MLP neurons of a small language model. Each row is named by its layer, matrix (up: input weights; down: output weights) and neuron, and shows model dimensions 0-127. Each number is 500 + 40 x the weight over its row's rms, rounded and kept within 0 to 999. Numbers have three digits each.
After each neuron's rows is what it responds to, as a language model described it from the Wikipedia text at the highest values.

L5.up525:516468517537464465524484456427541453657485482475541494511517506522471462467509535487517469528556561538549550435504474501498600511461413478519456482500462526478514436513516477533460472519487482485502474454427455405468499529490481438475575542434462465481497449506457466490456489563509505448523540528526549478447500495430479596531487469459523504588442444502471495553489502493457472491504
L5.down525:532416529462529517408404508523540448577494487512491524474558477473528549505480538490456515496507475475540502407535465501464489465459514486469430484511517501467471494539538549514457423477476491532522490544479498466479516596487501486475511455487509507540478437489524507498452493520392414472554513537489507466429471445553510553433518574505547566484461547515460502504491512502494502459468
Description: Word-initial letter D. Fires on a word-initial d/D piece starting a longer word, especially section headings and table headers like Draw, Drivers', Date, direct(or), during.

L3.up558:530491469542476533470452499434465454516498475508457521533562568455435484475577474470465458486606459531495555494498484547469455532496544459495496489520538511513528496475534512510545545494445513451466539452523524522470517511538543487536516496423476565479516435444468497539495496510407510490468448520440439538433480507419461537466549523493499545491560527449564583562441524413503502541483
L3.down558:504502551430508515487483550537487503474501435466562551457470530491505489476453485503504494528500481506440495572486433483593478522495464511537447528440504542609451449501530534521500512488430461499486518505542477471453451576494490456522542496559585444505441522539542489469471475637421554522480491432512435477505548508531528506492423472474508514539546493567463456453473480551465494498471
Description: Continuation after short prefix. Second piece of a name, code or number right after a lone capital or short prefix, e.g. P·u·iset, P., UTC-6, MS 26, St.

L5.up36:497509524508486509463416546511480443553492515487633473539574506489475559512475504464602520530505421487484587489500556497488588494504460484493484477503525498589490470479526522554515443531527534485465546489529567515518512515471467461505533505556459502487515498520538490510491546433464508570434503426471480502494501499458539416480575513503505608538535495491503597513479516469582469487490
L5.down36:482467509532520410510486428538508548567503451591443557496453570516585514520467494519486549534506596514446489556530451482588508491496514505514487510511517511466387528500504517520470461500499509439464485516453475526498495501492424518485536505516547501453430458489481515552494527516558521581533459420507475514485490468567394494548597468547568436499449527519498518456493522470495502489462
Description: Initial-abbreviation period. Periods right after single capital initials or short abbreviations in names and titles, such as K. C. Jones, St. John, Ph.D; weaker on word-piece fragments.

L2.up245:504559451489496552540425495543530509540533553549500499510552498471451400481523525461457447520513517492506529515532524574459513473551468513433562486457496520519477469517538461460466502569502501508500475473474404482522444566484456475549545519530532505472570457483556511481536499472517459481521548556516507474545455444543535498480508542595498480478391552526426522577563484479517543563471
L2.down245:557543523475502516524476471519488544522541546497515446513570490493481456524503474526444491514538471446488539503555577599475499403505541533436500474478539532501457527526517485501571544546523493470515480449468402441545478505413438420573460524573580496399560528474478462486486546469548444457504502484590472513483517478507577503511551553540490499497478500572411503546481490448558530517516
Description: Word-initial letter E. A standalone E or e token that begins a longer word split into pieces, such as e|ight, E|redivisie, e|ach, E|stonian.

L2.up612:537541527534517522531531484478510540561513490491526581476551500464499515502524467434521405487474513560582511492533485447558454526499480472470478473461459503426500495570516441606517502542474461505463496499482512546500500481429495457493499495548471533462535471382391461530471526565506499443503557415518532544498468477538459605471528516506481496451377504484512437464466488493499457488472
L2.down612:562452528550494531567471531414510477535412499486483511500462443475486496559488562495556558541500464520494453469510524463567564515399468561566458428479509505461517445541562435427539554515418518514512451523459509524506506513525506484512481442439546452481533439407456513491487575486448504502551428494517484560475443487543530588513479552484514386483532454487498430495492542476516509500461
Description: Word-initial D piece. Fires on a lone "d" or "D" token that begins a longer word, as in director, Division, date, Danish; weaker on "og" mid-word, as in recognized, Somogy.

L3.up850:549468435528431480528503478584512507516537514512532487562512439408399540505478461520534463500525462508461464472477514516439515485519550499560544496436526470516459543472516477511529522513417477497508442475500511544420546524517515462522461465516547464474572466475523504438515508475504532471483600572498509502518500438507511518460451550567533517472491543501425492467503448474514443444463
L3.down850:459479549512498529515508539454486496481534543446483467459527466532499449525538553469487518517527583523571494566539443562572471408485467521460572472489496555457514488487439573465443483476498493492480482531352444498552449482439458455527454574448415505507535557507521497482507524483492498476501405491497505478517571492459438522544571525509474456543515525496437486482498545523511658521530
Description: Mid-word proper-noun fragments. Word-piece tokens splitting the middle or start of proper nouns, especially street and place names, e.g. Aven-ue, Aber-d-een, Mount E-rebus.

L5.up568:544525492482551547487458433430472436507494489474525438517470529483551506513500471507525483510537417531468486485543550499459498435480504476526500467492555464467540568485541550494479559532462537462483575513481515487486528482513439549540540511425424411519540543431549511513511465501525577508418549509542449553481497508566475481480523448480425524443485521459508485485530476475509446539532
L5.down568:517559514525474539509501454459518429502434482436484468476455493541506447460472483486451493564481514448499485511512526523449501503556502506594538461478585526540481492492532507497504534576465538476515452510476510514445536632513541546533536519465518528502558489562516529498521486540540527540460565494534524575474509473531538493546545503508539507502482457479518364506457465511477457480498
Description: Surname first letter. The capital-letter first piece of a surname (or middle name) right after a first name in person names, such as Eric T(sang), Alan B(leasdale), Harold M(etts).

L3.up209:483527464500509535502438475505538438508501524482537508488403531534485500536497484496629452507555503519485507462571525511526480578491505537449432508455458526435476564552539437526470534419514450464502505458504445530530508507468524509450522501423456512429497509497501517410411550507461519417523495454537529519544467456446414584462474541495497629544518557501526480516443465458473425482458
L3.down209:499472484498509498551489488413583427559466508492463507482455494509508521517563498596473434536486476469541495382516507484440502498491568537478475574452511462460520485474604485489492468530450469515528481490465508569537588546516532457553496422503535542492504452504497548462504480513478431474477489449476514494497529520511548458550499481475481534504496499412456449513491514567480496456511
Description: Split-word opening fragments. Lone d/D or m/M letter pieces opening a word (Distance, Depression, dates, minutes) and mid-word "in" in names (Vincent, Platinum).